{
  "num_hidden_layers": 15,
  "num_attention_heads": 4,
  "num_key_value_heads": 4,
  "bias": "all",
  "tie_word_embeddings": true,
  "init_std_qkv": 0.0334,
  "max_grad_norm": 0.5,
  "schedule": "wsd",
  "decay_shape": "pow",
  "max_seq_len": 1024
}
MLP neurons of a small language model. Each row is named by its layer, matrix (up: input weights) and neuron, and shows model dimensions 80-175. Each number is 50 + 12 x the weight over its row's rms, rounded and kept within 0 to 99.
After each neuron's rows is what it responds to, as a language model described it from the Wikipedia text at the highest values.

L3.up436:45 41 55 53 59 45 48 56 51 45 39 39 54 49 47 63 64 73 64 56 47 51 61 43 59 45 55 45 45 29 37 57 60 46 45 40 60 38 51 44 59 51 26 79 44 56 48 58 66 29 51 65 68 54 54 54 36 65 53 55 34 54 38 42 62 55 25 62 55 52 59 39 46 56 61 31 63 42 66 46 28 45 59 43 40 40 57 70 48 60 52 61 51 48 71 37
Mid-word subword fragments. Word-internal subword pieces, mostly consonant clusters like ric, c, enn, anc, ycl, isc, as in agricultural, cylindric, Tennessee, recycling.

L2.up4:38 47 50 62 41 53 72 46 39 33 72 62 57 50 48 34 38 53 42 65 74 61 64 33 52 48 64 41 49 57 37 47 27 50 54 40 42 47 55 42 47 47 52 69 72 55 50 64 32 43 60 40 61 67 54 26 60 48 38 72 61 50 51 22 43 33 45 48 36 52 36 50 40 41 56 53 56 72 64 58 38 69 58 49 48 46 54 34 58 48 33 37 37 61 56 57
Pronoun "it", compass words. Mostly the pronoun it/It, in song or episode titles in tables and at sentence start for a film or school; also North/South/east in place names and pieces like -ford.

L2.up51:34 39 52 54 46 57 45 61 57 58 50 30 51 54 57 55 48 67 45 77 36 52 67 59 53 38 39 52 63 55 63 67 50 48 61 57 49 28 54 49 28 59 57 43 46 30 38 42 50 58 68 47 46 65 46 54 62 61 56 59 49 60 11 42 67 68 57 62 32 38 48 55 43 52 60 45 46 58 62 55 65 54 51 48 57 41 54 39 37 72 57 29 42 74 42 42
Verb-stem word fragments. Middle word-piece stems that take a suffix next, mostly verb roots as in c-reat-or, insp-ect-or, Direct-ors, prom-oted, annot-ate.

L2.up248:39 42 66 57 48 52 75 81 61 51 36 46 71 63 53 58 39 79 51 44 57 62 65 50 48 49 57 33 34 45 55 49 58 54 78 39 68 49 55 62 62 56 64 54 50 58 36 44 74 48 40 43 36 53 66 50 54 67 80 43 34 63 45 41 51 51 39 57 42 64 71 61 33 48 65 45 62 54 55 52 67 26 48 53 41 44 51 55 69 51 39 31 67 50 74 49
Word-initial "sc" fragment. Opening fragments of split words, mostly "sc" (sc+reenwriter, sc+ene, sc+ientist, MSc) and some dis/disc/cl/C pieces.

L3.up80:33 58 39 56 40 34 36 57 64 27 55 45 65 61 21 46 45 54 56 60 61 40 60 44 37 73 59 50 65 53 48 40 58 59 40 50 62 50 52 45 68 43 58 52 67 45 52 55 35 55 43 47 33 65 53 40 60 37 38 48 47 62 50 38 69 64 64 63 54 41 41 44 58 55 36 47 49 52 41 81 40 59 60 42 63 54 63 53 69 60 61 35 38 56 41 47
Prepositions introducing agents. Prepositions right after a verb or noun phrase, mostly passive-agent and means "by", also "on", "over", "for", "against": "singled out by", "premiered on", "goals by club".

L3.up306:56 25 53 61 49 53 68 76 47 52 51 75 62 35 51 52 41 52 37 35 49 79 45 47 58 39 54 31 62 41 52 46 44 62 57 46 66 51 40 58 30 45 66 71 82 68 50 52 63 56 43 45 33 41 50 32 41 57 60 76 51 51 42 45 54 60 73 53 36 57 39 55 47 60 36 55 46 50 66 47 59 55 64 57 37 38 59 42 57 37 51 47 48 64 62 61
Word-initial fragment pieces. Opening subword pieces of longer words, especially St/St. (streets, saints, St. Louis), sc, cl, Pro, ph, as in scenes, clothes, phosphate.

L8.up428:55 26 57 60 87 39 72 70 59 40 20 45 61 42 41 44 54 63 38 68 61 55 35 46 57 44 72 55 45 39 59 49 46 52 61 33 69 42 59 47 32 38 55 49 53 62 34 56 61 42 74 33 34 28 37 53 49 68 53 45 37 57 41 48 49 54 45 47 49 55 71 60 45 50 53 51 56 45 39 29 37 36 47 42 35 43 47 52 67 37 34 55 39 47 70 66
Word-opening consonant fragments. Short consonant-cluster pieces that begin a longer word, often a verb after "was" or a table header, such as sc(reened), ch(ampion), cl(osed), | P(os).

L3.up249:33 26 34 51 52 40 43 74 46 58 47 47 47 55 34 67 47 44 39 42 57 42 65 59 62 64 44 51 55 50 70 47 54 55 25 46 34 62 43 61 44 60 37 56 30 55 85 55 61 59 64 61 56 41 28 65 58 41 34 44 47 47 37 49 78 58 55 64 49 55 47 73 41 67 43 49 56 53 50 49 49 53 65 45 47 28 64 43 55 47 41 33 57 57 40 28
Noun and word-start pieces. First pieces of split words such as occ, inj, foc, and common nouns after articles or numbers, like years, life, Date, km.

L3.up342:32 43 45 65 36 41 61 45 35 51 65 66 63 66 57 60 55 75 52 57 61 46 59 47 81 44 63 41 45 55 49 52 38 30 60 46 50 53 80 37 49 37 47 62 58 42 45 50 29 54 53 48 46 46 39 44 55 39 48 55 38 48 45 44 40 69 49 59 37 64 60 55 28 41 72 38 65 68 43 31 72 35 52 57 43 49 48 51 52 39 54 39 59 41 63 52
Sports tables and infoboxes. Tokens inside structured sports and biography data, such as table separator rows (|---|---|), infobox fields like Gls, kg and Producer(s), medal, and years in table rows.

L8.up308:33 48 35 41 45 45 53 37 47 42 38 54 65 52 63 43 64 52 41 63 53 46 57 28 55 56 60 26 66 68 68 40 40 50 58 48 38 24 76 57 59 43 47 50 64 76 58 39 46 50 61 60 40 73 61 57 62 62 39 82 57 61 29 48 59 31 68 44 55 59 52 53 39 43 57 66 78 60 50 32 36 28 32 34 50 55 46 56 54 54 61 53 56 49 47 63
Structured data boundaries. Line breaks and cells that end one field in infoboxes and wiki tables (time zone, country, CAS Number), plus predictable next tokens in fixed phrases like magnetic North, U.S.

L3.up31:35 42 40 60 49 42 30 81 44 34 57 31 51 57 48 53 50 66 37 76 40 42 49 78 53 37 59 39 51 52 59 71 46 29 39 55 55 52 63 62 54 57 55 45 44 41 40 49 57 60 51 49 43 33 42 39 43 49 54 54 48 44 41 20 40 66 53 62 34 54 77 53 48 59 54 45 49 51 71 47 75 51 66 48 65 32 54 65 63 55 41 24 45 56 54 52
"as a" role phrase. Mostly the phrase "as a" after a verb, introducing a role or result ("played as a", "served as a", "signed as a"), plus scattered mid-word fragments such as "ience", "j", and "&".

L3.up59:61 45 57 45 44 53 62 55 45 57 28 61 40 59 48 41 41 69 64 56 57 37 51 71 46 39 58 40 33 61 33 62 51 61 48 42 70 33 81 56 52 71 40 38 65 58 38 43 73 63 58 62 47 43 50 47 55 60 54 53 49 45 68 31 46 53 55 40 48 52 63 76 44 38 58 30 51 44 61 68 66 54 78 56 60 50 62 67 71 42 55 59 34 59 75 28
Table-row and list-item starts. Opening pipe or dash bullet of a new table row or list line, usually before a year or number, e.g. | 1993, - 25 March; occasionally a mid-word hyphen (Saint-Josse-ten-Noode).

L2.up367:43 53 39 64 42 65 39 42 48 56 69 63 45 55 60 49 36 73 47 48 77 70 55 48 54 39 48 56 66 43 60 38 45 41 44 50 62 46 53 37 37 52 74 51 65 55 47 27 37 68 61 50 33 78 44 47 59 52 54 79 50 60 49 30 57 41 58 56 26 39 25 53 45 44 42 61 34 50 65 54 62 61 69 57 48 48 46 52 61 44 42 26 53 39 50 69
Predictable-continuation tokens. Tokens whose next piece is nearly fixed, like ISB (→N), based (→on), ed (→ited), sup (→ply), by, section-header ==, paragraph-opening In.

L2.up154:65 63 48 53 42 44 67 52 40 65 64 52 31 46 31 34 47 34 49 51 62 61 40 72 48 45 66 47 51 62 53 47 47 32 46 52 47 60 54 53 62 58 29 58 45 41 59 49 53 51 44 31 20 59 34 30 63 42 25 61 57 52 64 55 50 42 54 43 42 55 44 64 38 52 63 30 55 54 54 58 69 44 74 48 47 55 30 51 64 34 65 36 21 45 58 42
Markdown table row starts. Separator lines like |---|---| and the leading | that opens a data row in Wikipedia tables; more weakly, mid-word pieces such as un, gress, ters.

L3.up254:65 37 42 47 63 56 46 58 58 60 56 66 69 36 64 42 28 47 54 65 50 43 73 49 66 63 58 35 34 58 36 45 43 29 69 53 41 39 47 59 60 64 45 47 58 56 31 47 68 20 48 39 37 53 41 42 50 47 51 51 64 53 53 37 45 62 58 44 55 39 59 50 45 28 82 44 39 57 56 53 49 47 51 24 40 28 49 62 50 71 60 55 55 60 63 53
Sentence-ending periods. Final tokens closing a sentence or entry, usually a word-final piece fused with a period (a., ies., ation.); also minute marks in coordinates, decimal points in times.

L3.up370:26 56 58 74 44 34 44 93 55 47 49 45 67 67 42 34 50 69 56 64 56 61 57 33 53 72 44 33 37 57 60 24 34 52 48 45 53 40 47 33 53 41 49 50 67 55 52 67 55 41 60 37 43 63 44 29 55 47 45 66 66 48 43 39 51 70 60 67 24 63 57 63 48 48 31 62 42 53 38 58 56 55 47 53 57 26 69 45 61 50 57 54 43 52 40 31
Creative-work nouns and verbs. Nouns for works or sporting units (film, album, song, club, game, goals) and creation verbs (produced, written, released, published), mostly in entertainment and sports articles.

L3.up245:49 35 56 45 48 44 46 51 35 57 54 50 53 69 70 39 29 60 55 51 59 50 37 68 55 39 68 36 50 46 77 55 57 25 39 57 51 81 63 45 49 48 28 59 62 45 29 41 42 59 70 64 31 77 44 43 64 51 48 73 54 50 43 38 44 51 33 38 28 46 40 69 44 62 42 73 53 34 51 49 65 42 62 63 63 40 58 62 51 74 52 49 52 28 41 69
Item-boundary function tokens. Pipes, "the", "and", "a", "that the" between items, often after plural -s and before numbers or names (Apps |, Films and, won the).

L2.up347:65 66 31 59 65 53 29 47 42 65 28 66 42 41 44 50 44 40 46 58 56 52 58 52 60 52 37 46 57 48 55 40 39 56 61 45 48 40 41 55 49 63 59 47 40 59 75 54 51 60 38 75 65 52 27 38 43 45 50 47 63 74 49 41 44 64 52 65 63 62 52 71 53 34 53 45 34 57 44 34 44 40 39 53 53 31 66 43 48 71 58 50 43 54 63 26
Time-span nouns, word fragments. Nouns for time spans such as season, year, day, career, and term; also word-start or mid-word pieces like comb- (combined, combat) and -ul- (regulation).

L2.up169:48 43 46 41 56 29 54 36 44 54 46 67 45 44 31 66 58 61 49 50 37 66 39 37 50 30 69 30 50 53 73 50 55 57 52 48 50 65 52 57 68 74 29 57 34 35 43 55 65 41 52 48 36 50 38 25 57 37 44 53 46 50 51 32 39 38 58 46 43 55 57 54 49 60 83 29 57 63 48 46 55 45 59 48 57 56 36 29 43 50 34 38 48 44 51 57
Wikitable header cells. Column-header cells and separator rows of Wikipedia tables, e.g. Votes in election result tables, |---|---| rows, Goals; weaker on scattered prose words like were, population.

L8.up414:37 49 59 58 51 35 30 41 33 30 37 54 35 47 54 42 58 60 41 44 40 75 67 28 46 59 64 56 58 60 58 36 28 52 54 53 68 57 75 47 42 36 48 68 48 56 59 62 55 35 30 46 48 75 52 35 39 38 62 72 54 48 24 21 64 76 31 50 53 62 75 50 57 50 15 46 57 59 66 60 54 62 58 52 53 30 70 37 55 16 57 46 50 56 62 40
Wikipedia section headings. Words inside Wikipedia section headings and table header cells, such as Career in career finals, Early life, Charts, Date, and Location.

L8.up48:60 33 37 49 53 55 50 60 26 51 50 58 34 62 69 57 26 63 55 49 52 68 52 46 84 59 46 47 46 59 62 47 46 53 40 72 61 51 37 68 58 64 32 52 49 50 30 62 59 19 54 69 62 50 63 44 48 21 54 32 43 40 26 52 59 55 24 60 40 47 69 61 50 51 64 26 38 36 59 46 79 47 59 46 53 47 46 56 60 41 52 45 46 61 47 24
Mid-word stem continuations. Second word pieces that continue a word split after its opening piece, strongest for ect in resp-ect (respectively, respectable, respectful), also ast/est/at pieces as in n-ast-y, cont-est, altern-at-ively.

L8.up342:53 61 54 36 64 37 54 48 34 46 45 40 52 50 61 59 55 50 64 54 53 46 57 47 50 55 68 29 60 63 65 60 56 42 47 54 40 59 50 43 73 53 50 56 55 56 63 41 45 25 54 47 43 53 39 48 61 53 28 46 23 42 26 34 43 66 45 50 56 78 55 33 53 66 46 35 67 32 55 53 61 30 46 30 47 67 42 50 62 57 53 45 55 33 49 44
Table header pipes. Pipe separators and cells in the header row of Wikipedia tables (career stats, election results, road junctions), plus some "of"/"for" after institution names.

L2.up172:51 36 61 77 50 56 44 66 55 59 59 49 48 50 57 51 67 36 60 55 33 46 51 52 44 48 41 50 36 44 42 52 38 54 44 47 68 61 62 39 70 33 45 72 80 61 50 46 47 65 51 53 26 73 37 62 46 70 38 62 70 55 48 33 63 58 51 46 43 62 48 51 46 49 31 49 64 63 59 72 66 54 66 55 46 46 64 46 46 41 62 52 27 34 55 51
Line-ending structural markup. Fires on the last token of a line, mostly table separator rows (|---|---|) and closing == of section headings, plus other line-final word pieces.

L8.up45:61 51 51 60 64 52 58 53 49 36 46 78 53 71 23 17 52 31 54 52 65 53 47 64 47 35 42 51 49 65 47 30 40 45 37 53 39 47 50 36 42 53 59 49 52 72 54 80 43 46 68 39 62 51 26 50 63 49 39 49 39 48 56 45 68 49 25 58 44 40 48 57 50 57 50 51 67 71 64 38 37 27 64 75 55 45 70 58 50 29 42 35 35 53 54 54
Clause-linking "to"/"that". The word "to" opening an infinitive or purpose clause after a noun or verb, as in a switch to close, forced to close, set to music; sometimes relative "that", "which" or "whose".

L8.up241:62 40 47 46 60 36 34 87 52 59 28 58 59 72 48 58 48 49 73 47 61 64 56 61 71 50 58 43 53 37 64 52 54 38 50 64 53 74 51 45 70 48 31 61 40 31 69 59 68 46 56 46 27 51 35 43 52 29 48 62 34 54 44 49 50 46 31 43 49 24 34 71 41 64 65 56 43 51 55 70 75 48 63 37 91 44 55 64 50 55 46 58 53 50 57 39
Sentence-final punctuation. Periods and closing quotation marks that end a sentence, often a paragraph's last sentence, including word-final pieces like "ia." or "es.".

L3.up194:59 52 54 53 52 45 56 61 49 50 44 58 51 36 52 44 55 46 60 62 50 75 53 86 59 44 45 30 59 43 56 22 44 46 68 58 45 48 51 31 34 40 60 70 63 73 38 53 62 46 52 39 45 61 54 28 73 59 48 51 53 49 56 52 46 41 63 56 54 31 35 60 49 39 47 57 67 63 48 45 49 55 70 37 34 61 64 44 55 64 72 48 65 49 57 39
Third-person subject pronouns. Third-person pronouns he, she, it, they, especially after where, which, when or a full stop, plus word-initial "he" pieces like heavy, hence, hell.

L3.up96:30 67 56 35 65 56 17 57 54 72 44 72 45 50 34 46 19 54 59 63 61 40 54 60 63 53 54 52 37 46 50 32 49 43 66 28 44 47 60 50 51 44 47 40 30 60 61 69 45 33 55 52 57 43 48 23 77 52 49 52 54 49 58 37 65 48 46 56 62 47 49 59 43 60 77 65 47 64 62 42 39 27 52 48 50 44 41 74 55 50 49 55 54 54 54 26
Verb-complement "to" and modals. The word "to" right after a verb (designed to, headed to, urged to, travelled to), plus modals before a verb (would, could, will).

L2.up3:39 21 70 45 51 34 50 55 60 59 54 78 29 63 57 34 47 48 50 49 47 57 58 71 68 35 51 46 40 39 45 70 54 33 36 48 52 26 43 44 44 48 24 57 60 52 49 48 60 54 52 43 43 43 73 52 73 50 43 57 44 42 29 62 37 37 37 57 26 44 57 47 38 82 58 46 45 40 71 58 77 63 54 46 83 33 63 66 52 66 59 55 60 49 49 61
Multi-word determiner phrases. Fires on tokens that merge a preposition or verb with an article, such as of the, of a, is a, ending the phrase just before a noun.

L8.up182:59 60 42 52 39 34 43 51 43 57 21 41 63 65 57 51 44 42 57 62 60 51 48 56 60 44 58 47 38 44 45 19 33 47 35 45 44 68 83 56 32 82 35 45 50 67 32 67 49 47 53 73 72 43 47 64 41 49 55 69 59 68 54 51 38 69 70 67 26 43 49 59 60 68 51 62 46 48 41 67 57 74 46 60 43 55 38 43 55 48 37 47 55 49 51 44
Post-verb pronouns and adverbs. Short words completing a verb phrase, mostly object pronouns or adverbs after a verb or preposition, e.g. find it, grow there, beside him, took a lead, Labour hold.

L2.up237:70 43 49 59 54 50 48 65 53 41 53 64 76 39 57 32 45 53 62 46 42 92 62 39 58 47 54 44 35 51 48 51 35 43 43 45 55 62 31 49 50 46 44 42 66 60 56 80 59 34 39 35 29 63 39 44 55 56 39 68 54 41 54 66 36 69 51 45 62 57 53 50 31 54 52 53 33 58 59 49 64 33 41 66 33 53 73 47 75 43 46 42 42 62 60 43
Mid-word fragments, media nouns. Word-internal fragments inside names and words, like och (Murdoch, Bloch, monochrome) and ith (blacksmith, withdrew); also nouns like film, album, technology.

L8.up60:51 37 39 57 44 45 38 63 58 34 42 48 48 53 48 43 53 76 68 59 54 76 50 61 56 35 61 59 46 50 58 30 29 43 54 53 57 44 60 40 63 45 57 45 68 65 63 61 43 43 62 38 38 69 66 43 44 66 68 67 45 60 46 38 71 65 29 51 54 60 50 43 53 41 42 49 45 56 27 48 51 45 56 59 57 35 78 44 71 26 53 53 64 28 48 47
Music and award category words. Nouns in chart names and award or credit categories, mostly music and film, such as UK Albums, Singles, Award for, Concert Album.

L3.up364:65 32 56 50 54 25 52 42 44 51 53 56 41 50 47 48 62 46 48 55 63 67 51 40 52 35 58 55 29 42 58 62 44 41 58 41 52 66 51 32 50 54 37 57 67 54 61 67 50 37 52 41 29 43 55 41 44 62 28 60 41 69 40 42 50 57 41 46 58 38 55 43 43 75 66 29 53 47 54 44 49 09 69 65 86 50 63 72 64 39 53 44 33 49 47 42
Possessive and of-phrase links. Possessive 's and linking words like of the, of its, from, its that join an owner to the noun after it, e.g. Tyler's, side of his, Earth's.

L2.up282:34 57 41 45 41 53 46 54 61 53 30 50 59 69 48 55 48 62 60 68 58 50 48 49 45 49 56 60 31 48 46 38 70 34 50 20 38 53 57 38 56 49 45 81 28 33 57 38 46 37 58 55 47 43 33 59 56 67 57 59 31 45 49 44 78 54 35 45 27 50 50 55 55 68 68 46 50 41 41 48 62 31 58 61 42 41 62 54 64 52 52 53 51 36 47 30
Modal verbs and "help". Modals (would, can, could, will), the verb help, and infinitive to before a coming verb in narrative prose, e.g. "would go on"; also stray capital-letter pieces like N, (M, "S in tables and names.

L2.up209:53 43 51 65 50 42 37 53 58 34 45 65 68 77 52 49 34 37 74 62 44 59 43 41 48 55 38 43 60 31 64 39 37 43 53 53 45 45 52 64 43 54 41 55 62 55 44 46 52 48 41 40 32 63 33 47 46 52 51 70 57 54 66 52 73 61 53 51 55 21 60 36 52 56 69 66 57 63 51 41 51 40 55 35 68 25 62 59 30 22 45 65 27 45 50 60
Sentence-ending periods. Periods closing a sentence, often fused with the word's last piece or a parenthesis, as in Swed-en., famil-ies., MLW).; also p.m. and rare word starts like ob.

L2.up335:40 48 53 44 26 31 64 64 52 52 58 24 53 62 42 67 61 54 39 62 73 41 42 66 60 56 43 49 36 32 38 53 43 57 29 47 57 31 54 42 39 52 32 58 56 52 43 38 46 26 46 68 50 55 41 62 56 40 54 44 46 73 32 22 51 57 34 71 59 51 50 33 38 50 56 27 56 47 52 59 39 69 60 44 47 49 68 66 70 60 54 67 33 46 58 27
Mid-word consonant-cluster pieces. Word-internal fragments such as ick, art, j, ric and rick, mostly inside names and place names (Renwick, Mozart, Tianjin), also common words (chicken, brick, lyrics).

L8.up228:45 59 39 44 45 45 51 39 61 36 50 42 50 57 55 55 59 59 56 49 56 43 71 40 66 60 47 48 42 57 42 21 44 36 47 32 38 59 48 46 64 59 64 52 62 68 40 62 65 55 43 60 39 52 36 31 61 36 47 59 67 35 57 62 60 61 54 75 57 49 42 75 59 37 42 55 64 45 37 57 61 47 56 53 60 39 47 47 75 56 58 21 44 51 48 47
Plural noun endings. Final word pieces of nouns, mostly plural endings after numbers or quantifiers (84 people, eight weeks, 2 wins), plus places after in/to (England) and resp-ons-ibility.